{"n_layer": 13, "d_model": 160, "n_head": 2, "n_kv_head": 2, "head_dim": 64, "d_mlp": 640, "vocab_size": 8192, "activation": "gelu", "norm": "layernorm", "norm_place": "pre", "norm_eps": 1e-05, "positions": "rope", "rope_base": 10000.0, "rope_fraction": 0.25, "qk_norm": true, "attn_scale": 0.136, "bias": "qkv", "tie_embeddings": true, "parallel_block": true, "init": "uniform", "init_std_qkv": 0.0485, "init_std_o": 0.0106, "init_std_up": 0.0485, "init_std_down": 0.00475, "optimizer": "adamw", "lr": 0.0024, "beta1": 0.9, "beta2": 0.95, "weight_decay": 0.11, "lr_head": 0.00891, "grad_clip": 1.0, "warmup_steps": 304, "schedule": "wsd", "decay_fraction": 1.0, "decay_shape": "linear", "final_lr_fraction": 0.0, "batch_tokens": 16384, "seq_len": 256, "doc_mask": true, "train_tokens": 141100000, "steps": 8613, "dataset": "wikipedia_en"}
MLP neurons of a small language model. Each row is named by its layer, matrix (up: input weights; down: output weights) and neuron, and shows model dimensions 0-159. Each number is 500 + 40 x the weight over its row's rms, rounded and kept within 0 to 999. Numbers have three digits each.
After each neuron's rows, "fires after" lists the tokens most often just before its 100 highest values on Wikipedia text that the model never trained on; "fires before" lists the tokens most often just after its 100 highest values on Wikipedia text that the model never trained on. A number after a token or word is its count.

L9.up600:540524507486551506463504447406528541469525515472514552477484390494462580548537465461552524490507486483451466551471544535522539499457432581545483430504518538418633512517518529487463534563497502460480521491538533454484527523596517498447514457477493515491481474485493467477475532482484485557539552499562446513517469479501571555482494467482451468493587554493488453523494525497449512545487575477520503482502524443506514446488405556476516506508457533480500458538482468596541457434526539
L9.down600:453474537516459554554460610501507467487557485469512504548499542525517492535499495508503494500476397542478521434526527462457499482498489486510458523539485439540380441505488460492458472447534450569506563537443499542454476547470496491518539561463444509497493499496521523453592488508530509456522492504490490456467502554524463424518491572508493548444426493506390478506434548559519465467523433517522530546540544437517514535518510498508583473496533478463565535478548508410480588509499501
fires after: "-" 71
fires before: "|" 66

L7.up315:510543396516484522443485458449520500522555478502543545517471461459559408506492470519481495485477495424541428536518436527499575452477522530497521477526542556501503442494514516473519495509540577471507543439565528483524513541488444519548539417529538526540447489455440505471459466571469444569548512581480475443505569524522478550489530470495545585566511499529542528528476561482461459530472513504453483457501447455456508515514456597481440507458463420521438507482494502513537467434510520
L7.down315:452525514529488487525531504435506486510542503440468548439486452538530496528493533456473404540579510491503533501486551437561491513486533502477474544607467493546510527531442500483520533483444451525464479452486388506492516461514425515453538439537504533455566509467569515514459468428552500456480481500551563472510456502488545537493533545489517535476537497518439459524517430508614535446526521503583415489503505472456547459529508593476483494564467549499510470489445429494491477552521489
fires after: "|" 59, "-" 29, " |" 4
fires before: "-" 81, "=" 9

L9.up162:518536498504481465469495483510476552506492534493510479499556457454517471543526508560547500462502527396519480478501439514565498547473488478502460523540542460488484431410542557485496515520524566476546502488488446582468496476545516481579538424467466549475516494499471522478550449448491536450502491488477540460535422474506505492517522554490505433498547591433485498433490528469452530554579445492410547448484524521510551490535442484507509491434495520534468638519527564595473513486547508
L9.down162:481498488492543538542505468537513462482493512468505520554478565541471540451556450439512518466504497605465548536473494517428504459557517489566551472413487479508550618485477459493469468448469486542471446559542500454450488472496535487413490512566520450492490511527558539524495514534533536481501521553500482557510540505505474499524460414463476448492512506533499446514504505467527508456419585541490481588485528499532381464441542538480460564509519449510516472576522494437565522481450496
fires after: "-" 69, "ed" 4
fires before: "-" 56, "\n" 13

L9.up391:449478463537507470523520556582447532602490491567522515477497541510470481493537547472496522472506514540493474491574517549464591413513476503545502486526441462458588523472483501441494533503478516487591464491475512466450453432529512536400500556441446532539456406551539434529522475517425476442557490472545538504519481497517545520509543565522447495474546531437492530469496496492483474583522480523475564469502454447496472521537424538548468569499493504493492501542528436497454474454487507
L9.down391:488504575463469507522517469418488392463466476450449431546520476527462470502461533550485541479494536437566514462501444421557479518530554529504433511550563499593418464594455464537484469530529513460485479511501465568459483537478458471512502434488462539581509515456421594547473580509493494535466463447456509505518465537491505491496461513539527474507450509518540475548472510558529483435506468574510510523464449532539552513452579536500503473489557483526541532484529514502510496499502549
fires after: " =" 37, "=" 25, "s" 7
fires before: "=" 70, "\n" 17, "\n\n" 9

L7.up126:518515465509482473552463509519544525495489523475475545418553518527485489454478432503406497494434528515563486549523490555522535503502511489494596511470538568514537463566529555457563455480493465429499471507542506572455526545569495515494494481460486496498415459472462583508479482534498518506540500558440499439488426559484400447505504511460572564447520548578481474571529520516434474566553563502453483461509447500473498519553477435450479501519509476474496512523497496452574428482484483
L7.down126:515520447595505538435525548479487492465503512532431507481460478528550490487484499476466519561493502495456436426463504457465482473555479515469529589589532559563568560449514534529523502455410469508514523458467515428507462467468512472515443512523494552549549599516484570534437454423528483464524453465553468527439503454488551516462536553520507484494457467521509540515520529544545457508500504461555416464541451545502528524513519516536568493429434528451527455476514455530494521433506498
fires after: "\n\n" 96
fires before: "=" 95

L7.up128:525518492498500507492448539487473490486429514504468596506516474428527485454555470492517508510456464478521489620455536543482535498537469482492515426482484559455534425505590522513576523519544509479514511504471439517471538585469516416540472483466481592443525502500476494440503490530428453419576495556473503438484474482467491474509542444542492546531511465522517460534510484480527471514472545517457513570476450472467493505554480558494414578526497472492564560475542521456599475471445484
L7.down128:510470478517505500512593486543524574520527499426508550433541478564429479545446526468485504527536525477535485427549482427503496513430489534477501579543476455571500593506467519493560555471479490477523441464466599515480490447534487515454494515453442537541438482473473435557523482479512522545414503464547479466501474513479502520476512567517530532470543491524481520521527591512542432469599505535487491376487488530460513502474498462488514465435448543516500494517480428534452507489528530
fires after: "\n\n" 55, "[" 8, " a" 8, " syn" 4
fires before: "=" 55, "]" 8

L9.up218:464500486555482467456529520461472534496501505571430478508520541573501486482477480522508553443445567477573427433548473542621494520471446490519536549525502490507492430467489426446509490451503497471497525444506580497451495483530496435536448553465454524586424468473472593464525414543477517533542487505503460479495508481518462509485533539453463502486454548464502552547538532564490553537549514453499499469491509458560475522501529430547454570474523511537457579476549506479436494473485483
L9.down218:507474455460548565487525481546535445544493545440535528438515494387489441544446454518445494416566490551453545482513528507485529491546551495537499471467542461446539514543466404528466495479480493463542475503486478495581534454453469537507516488551555475471526510515493496515469521480448575523550505502538499470494548470445506496448484500486433498499537507590540511463521403461483481538436495516543435593504571497472496497531536544354527540517516488541489492488495529518533520516498441
fires after: "-" 60
fires before: "-" 47, "\n" 13

L9.up45:493517453538564476467529551490467581593470521500509517531463532434394492520544501498452525506543516554464467555535557554483481438519465540497495441488468513450522605435525550477489544448478506523497511513461562443515475423507516559446442544467501564473551435545508446491514433469449504432557529520525535480514506468477507501514455542476507485439560511425500544469499497525527516520521516497446582514445508488500448448526403534559458561529480479502489498493518428518522532461449500
L9.down45:508508596518470537500500467506532468453454476517486492460527475565531558493480515516516459474440511419544510507505472392513508478469536484469491499570541504624454409565457504534535479557515490484480500480545451585512457542543507470501528513459464473547419510439460559493490531517512520576475484452430443517463525534497477473417556489546530483529453494526490477515539519502468491426504418517580487510553504502527578590467509466507512435504527510484539526490459549465537433529480482
fires after: "=" 59, " =" 31
fires before: "=" 36, "\n" 35, "\n\n" 19

L7.up595:495508489523459539525497533505498522512432498470483545500537501436460491465553529514529500528386417482517472484500458496590551471512452487509487446507497510501559420459521463526517506467516556510442442510549510489509565508488639369554455495468504591563490533525461529508463414524421481420496499495501493427468503516551518488518512532469449474527522479527495534529494478573517480461516504563510470553534558481498532497479530487517467492540487476471531555495528531461510478620531459
L7.down595:497479470507521516456522458519483519507559475479520458509529457537520524557373428468529485446592529472498540420532498509420481516502525516470540530490543489443487566571490465466539536493484510502539470512489511536486488549495460553520541458501512460471457522488538422481588530451548556535555568495474531524546469425433459532493471542526509515453466549460497530512506504489441516539541494477493525473421496517462505539470486506432530517468529515552498471502493523543481547325440544
fires after: "-" 67, "\n" 5, "ing" 5, "Music" 4
fires before: "-" 49, "\n" 24

L7.up420:457467375514507468562452516517494495477498467427546482499539569513478443481602470540428530486456482533441496468572522440525573448519506476480475534511499554499546513490532592478529513500500544522488444514513504464495449492536458489498471499448440541499506554496520449478529521445454454461471458479517532519521518489605532488480538555423519539584529475531473539514523500539533407542430480545508517485469476550488466490480509504441509485560579448445476433477544437517485445532476524
L7.down420:542530554406494545473485450469506490453546551500459500499509461481479545490419469483519433485536472510495501556453506517530411568534504552504535422491501451533453471507489416548557520482512471517479554446538469554547529548473513496512537507522560551491525414462503526438480453548534502540549536543407378496458486537445464448523543430540531502489467560548492448492499435487512532452511518467511454528546517461492549556581489519514466525499482505511465513469460561512541566509534462
fires after: "\n\n" 82, "|" 7, "-" 5
fires before: "=" 84, " |" 6, "–" 4

L10.up451:497469485505459500454469483451539564589503391552455522523541494520516438511516514544518553479444540381500498502524501491491507544509528555460524459495517492483479428534563445581508570541528577468551540524554435532480512505494453474587528397506486512515489477507538503553462477489461487475488541434494538413547350548468444537516496492538560548525527530501542487507469513480492512473489477479456550554506537515509520502468497483469490512477437467501487462479484514501542526514573545
L10.down451:487526568428522478537480475559518468494449563468461487498489501489538539530500482519440520450504501547537479599522505538560518489557425470481498568495433497480514504454503448509501511460527452456444497461406464488480444446479478568446436539523486456512534503513473509557596541485482525536500430550523395552566526450532513526481567460494419472467493485536446549458540509514617495481518545559526495492541490447527508503483489485567515512482504478511538416467522546502466541530528455
fires after: "|" 47, "=" 16, "," 4, "s" 4
fires before: "|" 46, " to" 5

L10.up28:502554514529470557506491438442476471466522532432473488513508477515461450507501486432525504497399471464471500436503607522519578592505429479511515530489537509482578462463553490497503440553548555428553467487477511537507516568512426479488417547422477483487530495508513496476474542516427552533485492489530500488466534420559527521474486424474532504523589547523505517512469471522489513565478597442471473470505497536477518497577449512509537492513577541504541529410541504508461494502478485
L10.down28:492457550550520491532507551511446528571436505554509416504460611482569520498480528493508473478478566489507509518486434501476553448487541513512505481555526429544445436518497478486478498515532442454522526539481452502487440483552541511580557591492454502465502457423490459496506487583537494441517518457424517483503507538486515465524484602513414556466487522483472563485528486489498495504493388445495550474472473465566540515512481488528473525484496464542489589500477533402481471477542495
fires after: " |" 49, "|" 22, " the" 9, " ." 8
fires before: "|" 48, " |" 18, "." 9

L7.up366:491466504459464457469515485513483520471485454556515497538535512561555470494498465464450462512529506419451509483535491456435510502511543419485573508489484528513563446532482525507546544544521588454478396496513491563495547571459555529483503472509457592518545464467486486570431497538493519406479515525399505445509526540516548530478522578487569519542516489542546447548444497465462452513512492531510500457475448497508482494473540600452470416501471467472450521493546537455500495497589508
L7.down366:472576468510481520500426423460518449525581564421523500453531423508466502530494532468506535446524504560483490501509483498520505488531465588528458498462468501473505472481492502442513505440485501561532512464542573412499525437544394484502517478497514493493474546453507551473546549465508430571514501524568531492520389463518493491475490440534529513517477584500494503510502489556533523441489507448513492574466499561447518457493474539491502568477535604481571485502486467509536436587516510
fires after: "\n\n" 96
fires before: "=" 94

L7.up41:507480460503514452542456521492545501476476532471512463477579507448508434487482481439416516476501489459461520501494511517422509531498584543496486514417466498536498497601520558560509563539521465483529466511454464542551600538460474485473503490499570535498548473504541511447488499482473514488532510557405527466503396478482522404508493431537519535480564492492531484567507408447529516483521543424464493588498453418507499518483502527475473522574451468533494540486510476472564486521434508
L7.down41:488504538507484514510558489523554502511519468529458553440457485525469545513550504528499504558500487539571451456597461502506534492455438399454583494618502523541532487456491547432509519466521520500473514499476534458434478481583448519490503508506388485548479556557491479497470495470470528495464434479572462550447528500482500584504521501482481496494474510545473483426516578509456437522555473542547537410493438499484495442479521456539478485433517537500524473524525496554467448512579496
fires after: "\n\n" 84, " it" 5
fires before: "=" 84, "s" 9

L9.up449:477490471565503497468505535503523468408495553493397568501502523480563428523531416476510504480503507469488462478535469491519514501481507535511524593601508467498479450489508474533504497596480503436527527474518458566578458514519558441441496476445505591490521534514494462516432461497478450479499531577401496397571475448470450531512512498511507488475565542469539505476532437456450491531514548577476495532495465566548474545533516519475475456526488502494465519505494471502593507541471503
L9.down449:545536490443438531490501475497486490542446535497473540468577501547516565513478495452476520473557485500546512437473507491520513432502516462474581515509491421508561453514425547456479560432493518492560507589527500460419536515557421540474539454574485479542453507518436430495601548481507555419479552455531492535494430474529478466483437439488473511489496555526487483448516540452508419510543513554439457520509495451495513503514566524478539479498511592505537466525455544497534503501493525
fires after: "\n\n" 53, "Early" 5, "Personal" 4
fires before: "=" 63, "s" 14, " =" 4

L10.up305:443494461552505465496507483549574518488459428521511470523459552501577432518481485442512566520476462511501475505555474555481502429467521523535447491554504533534496487491528573531491466510472582531575564495459441470457518520498461484502525531467456458473475438450440464601556395497501544479479507482465575463501518605472446548493455524447482522478495484443476531512508517448479552490557491513452535501485531573469466516494446542510461484503514494469477613447512553519447543516541459
L10.down305:522493509528530480493565520527516533473638449547553564432458504568454528436551581479512439521501503521486442508532503484492501486502514515497451520486495596526531550467520564491508427485449515568455587461484539470439430488472492507546518487480448464525539552484539509523506499431530456544531480530450498486538506530511485521488511500505528462482471436521520460501442558546545462493458486512452510445479479559554385448491555452507520451466456456462540515487482517577440558492457540
fires after: "=" 33, " =" 17
fires before: "\n" 34, "\n\n" 18, "," 8, "." 7

L7.up542:456480458506470460556508451582554514479483561490514482483507537475468535457499532555497515461439492546522510511534441482518552488470464582520567465545478487468533574535502604493450540483444533506499536505466495426538477429477536526465460601467509465438502445531430502514523490538453521578452512549498547551476512444582488515474462531512494433492516472435494508443444488490513506509561486435474571515460417453499442497505495473561393527508518483422506495473516546476522526533490465
L7.down542:514499621507484505493508440416427472532518454520446450490447461484491451526514497460554472481549504468565499501478531495498506506524500480480417504441515568523490487444463394492525460559476523499478499528569484576530499534549424481525513432511520502534499529502528528511491528541537500473523495473508468479479504588449473477642444498492492565482501529520510443594519540436447520454447529561554496465512561509503545500461487538477544529476517488513493472466496413598491494483526538
fires after: "=" 100
fires before: "\n" 50, "\n\n" 39, "=" 11

L7.up404:507499504550530465511499511527491514544520466585551511514506472419510396477513478429547462456476456503466529460535538560453486487509506465531472478465485480399525494482465452533500457510460586513539485497517517481520521507514529472529552539460557579531533534482556518511538471526492449488480496493481597491497469532421432439548526591561485530474519513419467476555459419516529516504510504518414514437448485560502454488466498501471543453531482523549455564408495558457439514553534480
L7.down404:454492452506535487485520457437515513500531539453491490546424518514533553500444515538503474519569527500537486549476455438492537533475459594519419508492464533579521522494558572475459529510516488446506524578485510551467551439447455514517447493574461422494472453489447503491475560466549545455550459500531420499525524476527549571497515403437470485550408477503506536470575536496560438490498486540512519474485452441558520494522501539547499560506491461529466466565490494546526500427482504
fires after: "." 25, ")" 22, " |" 12, "\"" 9, "s" 4
fires before: "-" 59, "|" 14

L7.up314:522502455509479456532484540502482526530507517454525530562439552491498468524544476477479474508490454509492485511543485444541482473588532425519508529443482518517496456419567573423512464461456581501525498515520480558501528561559422489538528446537421519543437490445576496495505499518515441421500471510525517465482492487563444415474542471474529572568497527561504451543503534509499457576487534496515617501465493566532416473452466530466450508516493463472429497547538494504521482470480530
L7.down314:506496502450517500465481531531519520433522492444475461446556445515450502458438456533542542443551535515467480474516457496502444536475515552471525468551595541499522527600513446603558516529525454531454525497482504409540495473511509525544520459472563490486555453557436447493535477445514537571540479527436425461552497507452479516471493519508534488467542562516518541517447434487486470403536496557505404516493551443502561568505471451459551489530486480535512491456480531533451512493518507
fires after: "\n\n" 92
fires before: "=" 94

L6.up85:423522473504454422482439452525493543466482502527475528482515522545558458476560482452467552437539495407494484504507518560463537504501465496565448475559515482536527547446548481440582522501527537432497427476540485536544408551523578470546493429497518573493518464509587533491497500534448501460484541505510497455523474475494498560546458576473496470503497538493500429466491513511482423574488506449465536450571490519518440480470548533479460508503485552462451468479482453543562475527479582
L6.down85:569506559536572537471537473465528449499577507511453436528485481450468512517473507560506427567466456572503484571497479510485510457576539531524494485387484459494571464543517472524435473473430491482553543542540540503440546505547410523445458573533469480525464502525460554441554551487517457510478523549496464515464524434506459481479497427553462491489436536535509552496468461516502506444480497552501445566506470462574457506542530454565474531488546455504525472527475544483489525466525472
fires after: "=" 36, " =" 11, "History" 7, "s" 6
fires before: "=" 61, "\n" 26, "\n\n" 10

L9.up285:506486469549534458540540503487499529574516459529561448511578522504508452529475506467503481527499504530514468514543573490484560427529544505503456489532418468505491497509499563449577514475430467548551471471435498476531545411495460518479424512400465542464502559589553475449490467449451479489563497463515474452545504546526462527449564498550528498504505479401522517485511527492498526471432412496500571416542466519469569500543466451534550497557455465490484533490483559491486505475474532
L9.down285:518500536449439549488492515489560487470538536477423471496499535484424517489437505554557490474488502491487494453546435445526447539435465552533551515524554495483512488591525447570486506548530518483473504483494572473550453520516458470487548486604587517503495485467424474513500526548570499531453489488482457603491468418498558529560466531460464439490510522498512558428498448539447472491487463480534460551527520497527519517476465537498493533402471532462477474525542429496505416516569524
fires after: " =" 21, "=" 17, " career" 14, " life" 8
fires before: "=" 78, "\n" 16, "\n\n" 6

L7.up240:437502499519511483516449506505470501500475484448472476573573433514474469450536510500483521525518562459470464506547450513468532505441458468454463528528456586489561428499536514566599538527558519461444467500498509550553507616524496418528522434467473533552487455485458507482552458512492460437510520544508482462583513496531494552439573533485543554495468498542492465556515485537491495522507510495494444422500504506467527531497429538513435482480430429496462528522592485525549423490533525
L7.down240:505535435536463520459435438505512497473478560488485539377554488541551457474502436469457452460451513530489430437501521542533410473516545522493582492569473471530537471501492505395503534483501561505540560498535545473449547468551495528429521511500471548494460491518517504565433527448495454500551528486479468535519421445431456537530562531505532575516558585520466468516525587495482468490461509477472489559556455544468537467467527503517528476456534565491488479496508475523483485514524503
fires after: "\n\n" 98
fires before: "=" 89

L6.up181:559512450515497483477516558475502594503521419485459506490526519507515512531474529467575513489466496512490456533475518480541463518467441488474481536519498575485461492503460546399467519568560529422521447512499537480444562475501394550525451467509515526449528453434483545539504472592519547525470471537504616474514502514467560547496507503437483447457472459474545493560521531493487574554466521487452615503458521542469529513473515519491585513440514497539443527495486474539496514430460475
L6.down181:480551518517516494508432484499416493554480482514462448492513453513517462527533504544453487521465549455528488435566480485494536478530547466532498533493512474607475517515525513481535451446439476469511519483572415495548464543489523453473544503491497536560441520508461481555465471442533453523503528471498389469530498516488451460445523525483535521589505540539474471538445470542483415468574529502573467485561458524544536542527496485481466466511492519440569445535533547399524515591463568
fires after: "-" 40, "|" 13, "\n" 7, " constitu" 5, " in" 4
fires before: "-" 43, "|" 10, " •" 6

L10.up69:505504446525465457478519560523473595504475454494559498528532537499526458484587417471527478514526532492459489525522491559520517490491513442538523481544528555521628475480479514440569495543561543451558493490532453492413538509497461422500487449511486521543513476503487507487530495507512464541520531519505528414536477516545444474446535466534493508553482447557471552592477413509478421475481524453497550443533540518562450459504450533458414430558478497455446490492528549479489492455474496
L10.down69:480525529526531596467498459538544458477485532472519512462557493531543522508515468524446481547497558489550534501483539475515445503443520516463521505479542492518504514464558550566485501429535496418486520415520529424517494499496511501521526498494525430432488523470506454484518451426519515547511480581538443479499468551544476464435537464483557572513466495472451486544435421530528482450529542533507479449446510495453597535610533467545520483521441494482569501378478507449458508538458523
fires after: "\n\n" 92
fires before: "=" 95

L7.up428:463473475545483537591422578516500506517486472531560543502537566549490470484515527428499532502486553506463485465504508463533437428542492491521453509528512472512512463487519462521523479535559446531490436514530463504458512558501505462523511498527469575476487582516596503458513521518538545465454431446556523447476520522552531556552533432434500526465511487549522479544525470530522461483476430555492486528496500480522459439385506469394548473463468523399462477470496466454491449539560477
L7.down428:477467547444523493428563441478443487437523533446464519467475453521453524496535447576557447443507455498557594513465543535483521568431528497505514520415489505489509490515445481525514558497524532465484566495439499500586490514501500514526487535462455476543498420441478518439542470513488511511502605497485499543478519457470467473503491563513419481557483501498450437547474449464494554536486550479545505442507518515510550486571548502572443505553507450560467548489489494551503518543427565
fires after: "|" 49, "-" 29, "\n\n" 4, " |" 4
fires before: " |" 44, "–" 15, ":" 10, "(" 4

L5.up570:561508528468502483472483481529422458523513497452493513450424550494495556513547512588521499488519483543562435547463460564492455513526511532499581401462557454474529552553450460458441500541522442549517557496473524497445472471445565519500438531492490427506483437498508467554510521501482472476509572509512568579504521504432470515523492504530520426489489526483498511435499444517541537462492495505454524577410473559492488427476558519547506543603470547542505507493506484524489530462490429
L5.down570:445490460533490480500469505474554495462437430545510493540544474546497461480485523477564488439455549423471511482536484465540529491451520497565422564581480524498462482479541543509527499460484506465496463507542495523506512526586484499487513478489498518425434499476530529468501476472492495474548382466500453449502446517548547471489503509412534518574549531498537513533552560466448424533446481492490535475576552544538514545537434502515471490493564485475511482539550557454528399498533614
fires after: "=" 100
fires before: "-" 26, "In" 15, "The" 10, "=" 9, "A" 4, "M" 4

L7.up9:463512520527524471524487487521462551532512496542500541491534532510544482490556451472511523513525480524460472478455551532401541471489472434462509463493528516524525494464517534446565476460497502533527483528467426517515587490487549444530492451441543591493515449460574470547492463486497528447514527549496520437523457534494456472511550525549591532523545530443419469532500413505566464493522488546504535488478531567575465401557567465503511475582462489503482539476506489395570466564492524
L7.down9:525500464548502515498526488470541475501506558433520522479456488462407502502457510507495458536485511519531500508553453431502490536472467627548450586513459535491578570525499497521476546519479475444510496470493633475493509430519528556449515577576481418565443547529430537461489530506521442505518442423518486538470524484503500552483509450479457501498423479526520530523521559503455483491558481488493457448528469477490519517477481552478503546429476551527472513501499515574426481427522478
fires after: "\n\n" 98
fires before: "=" 100

L10.up185:469462384521506520528483552471542524454431508518538568501626500559482492466534501499480550477439502533462531472522517489529507461412455530502458489526523523513577565531552499486448530576532520531473546417490505522496547516532480506500414496506527434491482541489439512513547481533493509548483472449536579465552492556525567473536493487562516506523538495478480508544491569493497562490507471442524452496556530477479465520499426529442499513473433446483450529409582486514511441478459453
L10.down185:542586560441515462562508512478481530503478536486495448538473467408509485448444498470548500494542441531513483483525490451523586519531437490504479514426500537479493480519476461490563454470485451525522489549531535518520469493473509435542525540545601515568537512510491550407532556484431529423525518496488555530468535465494504462494507457471450456493460448487575513494534404521506491509466543493474417460475514532423508524499541527493557547480565484587535493512457499620524539483519483
fires after: "-" 59, "|" 24, " Nor" 6
fires before: "-" 52, "|" 12, " |" 11, "ga" 6

L10.up516:483519534544580480485460477510523435554456404547463461444503488442532500495502540465563480513482529481506465528570498486498487455467540559550480372609461522509522408498586520491466459559554577518493547483429470498482498514493540421494466530488538566484505432427467490502497475489523485479529500494484559435611487499447433493537460502489507484533490546435489475488475466473512529430466502490465532538462511570469517474497513545532527531531517448500507558477536512530479521475563526
L10.down516:499471542499484520483510524549603557411573500492518579498517532554461476447491558503474528507458517535543535443539459516440480474472515493507540530503490551454558508553498536563490448478404523557482548593426499501451493488409528490471508508479455479499481504508473490567509508531472546528476504565478526497485528462535514561449473488490486464451523466513538533463546564540561517588528480541501487450481488495515424441504473475503553386413434535485525487455471501520443525527449477
fires after: "=" 58, " ce" 4, " wa" 4, " =" 4
fires before: "\n" 37, "\n\n" 12, " to" 7

L7.up540:520517534509513490506416432473487485490513521479488511419529479491457425451423471510462476487507513525501513523524456457527533472506496492492544469481454587488531482597542558424496566489513533412490558485536534557459535527581476531508477469480460549613507456457521522461494525534410478472502487575513522467494469537471459460516462512484557569435505585491465487508543520497516451613490546559471592481453467445501463529477503525499464519569487529472487507550507467471543469547492478
L7.down540:474498461543449508421538546511532518474462556506456552455484508523503488523544470485459455516501551396446479460455543570464501456546465485467473544525566503531561511466423526522504471415476489537550495474482470437536507476449528486481514434524497515494504565441506556554565422463571469452510451464535510494488567484504508586446555542479520457569545458508474479515575540493564508490481446462526416486527510515589575500549531492502541521485435471526503535488487475532464530443470486
fires after: "\n\n" 55, ")" 11, "," 4, "\n" 4
fires before: "=" 75

L7.up40:484499459494497510459483553497495554498406472523464547550567440432490528557482493530468495554495489414509458478476454438510518488571546494450468492484570513569504526599494491577482503618516482467500484464550484482515467584502522474537539390524485446468477506469468514542478549478455491489488505461493482477554343525465491527481539466554541496506509434489514533489534566506437509496539497513517451529500554496487540512502463499417538512444485510494490446513539443552541494531528518
L7.down40:462527546444479466540500510546487496519544577517501486493464533513488468486494542458499547491501482598477538485569500583476493494460478502566494462552411458465544549425526477397484487398451545566533514540467484475475551417529529524435429600472518531481532485522589547492477417467517530455506464535509501511486562491451458464486464527472506460484509490542471490534474450554600480502458502504488564522500469491555467489467525530614521467535505516509526497482498498434470503490512498
fires after: "-" 64, "–" 12
fires before: "|" 62, " |" 11

L10.up239:531516502533514429517510504525494523549465475510562469523427569536440497489497478526496466443554458537454506507499499517527440387514534496526430446584459488490587451470555512559526511537478516506499503446441474557435525528496435479553506542548449511475475506448499471531568460505551472503538497448527486496528499510564365422532547536558528539469526486425491470515504487463488527493447507546536546463473513566450452530483467491550491524554497466458540480502549559485418536533523527
L10.down239:509457452456479549407529520543601531470533509490438444513574486507459475420509566511565528461415541458516454527549486488468483484454494525451559514513506533516500475581508473484534461526560437534471478479569562446550548525459497474450480506468512466513530556528498466524464437568472521560503486549463498514522508571527545519507474529403567563536489481515509532499473462569475461550477477456450526437494493510535538522545521453503480422483436545536510479502488476575434461484481487
fires after: "=" 50, " =" 37
fires before: "\n" 63, "\n\n" 24, "=" 6

L7.up510:489505491507568475469490551556475535490484443514476523507537488455485488506506501436477515499521478507511422457474565520520497592490454497498490500590541559500528454577516518458501547510525443426581481474518522497459551527553455464547555504471465554542475522412504529484478509552511529537567479507502595480485478499516523437529472449465501588438443503399500527478594496494465538532477474554501512472491404528486527525482504508475531502397466501479488621480481433530486483449521501
L7.down510:504496468548467512488562456460472486514508473544535420485477489517467502521480521539563526518488500503475559480635437488545504462518513553512531537425447453486556517478507459504497493518424527536465540418460437480547495492497457525444426523533538456536464540546505500501521412456512482530471546488489484589515586470525461549468533535447434452527524554567479506564460477456512497493522519447557463447512521514544398522466513617474502437522511493517535452504479555509467512501483474
fires after: "|" 42, "-" 36
fires before: "-" 79

L7.up521:520506505498548457476521438521428519516530502504513468500477536485467565464512560511552479434473524529553515522469491535512541557533500510498448421443534539430590433498475466462514478506551524514418510503504544544435566456449446530515451555465507558457556509460518530533511509527461526481553564475521573563522534500509534541511477483506448432508441531498497489492484507604549519431440449397478540451470438471524460446484493510561542551538508496586488512449507514489467530471493435
L7.down521:476526476561459524499462537496512484457436522500478531456496488553499492548519481520452560504529520472453435458504473437483498467498533494563508564554462443579379561496521567523504485529450477479535531488494486424493452502513506438488512478524501508540440522490485504519485545432512474492472448497489430426485428536443535424480478511511560553519579493533498521517571512454491434580608558535505471547503507547539573543472470457501485493452493547434552555533492460483513430539502526
fires after: "=" 100
fires before: "-" 21, "The" 16, "In" 14, "=" 7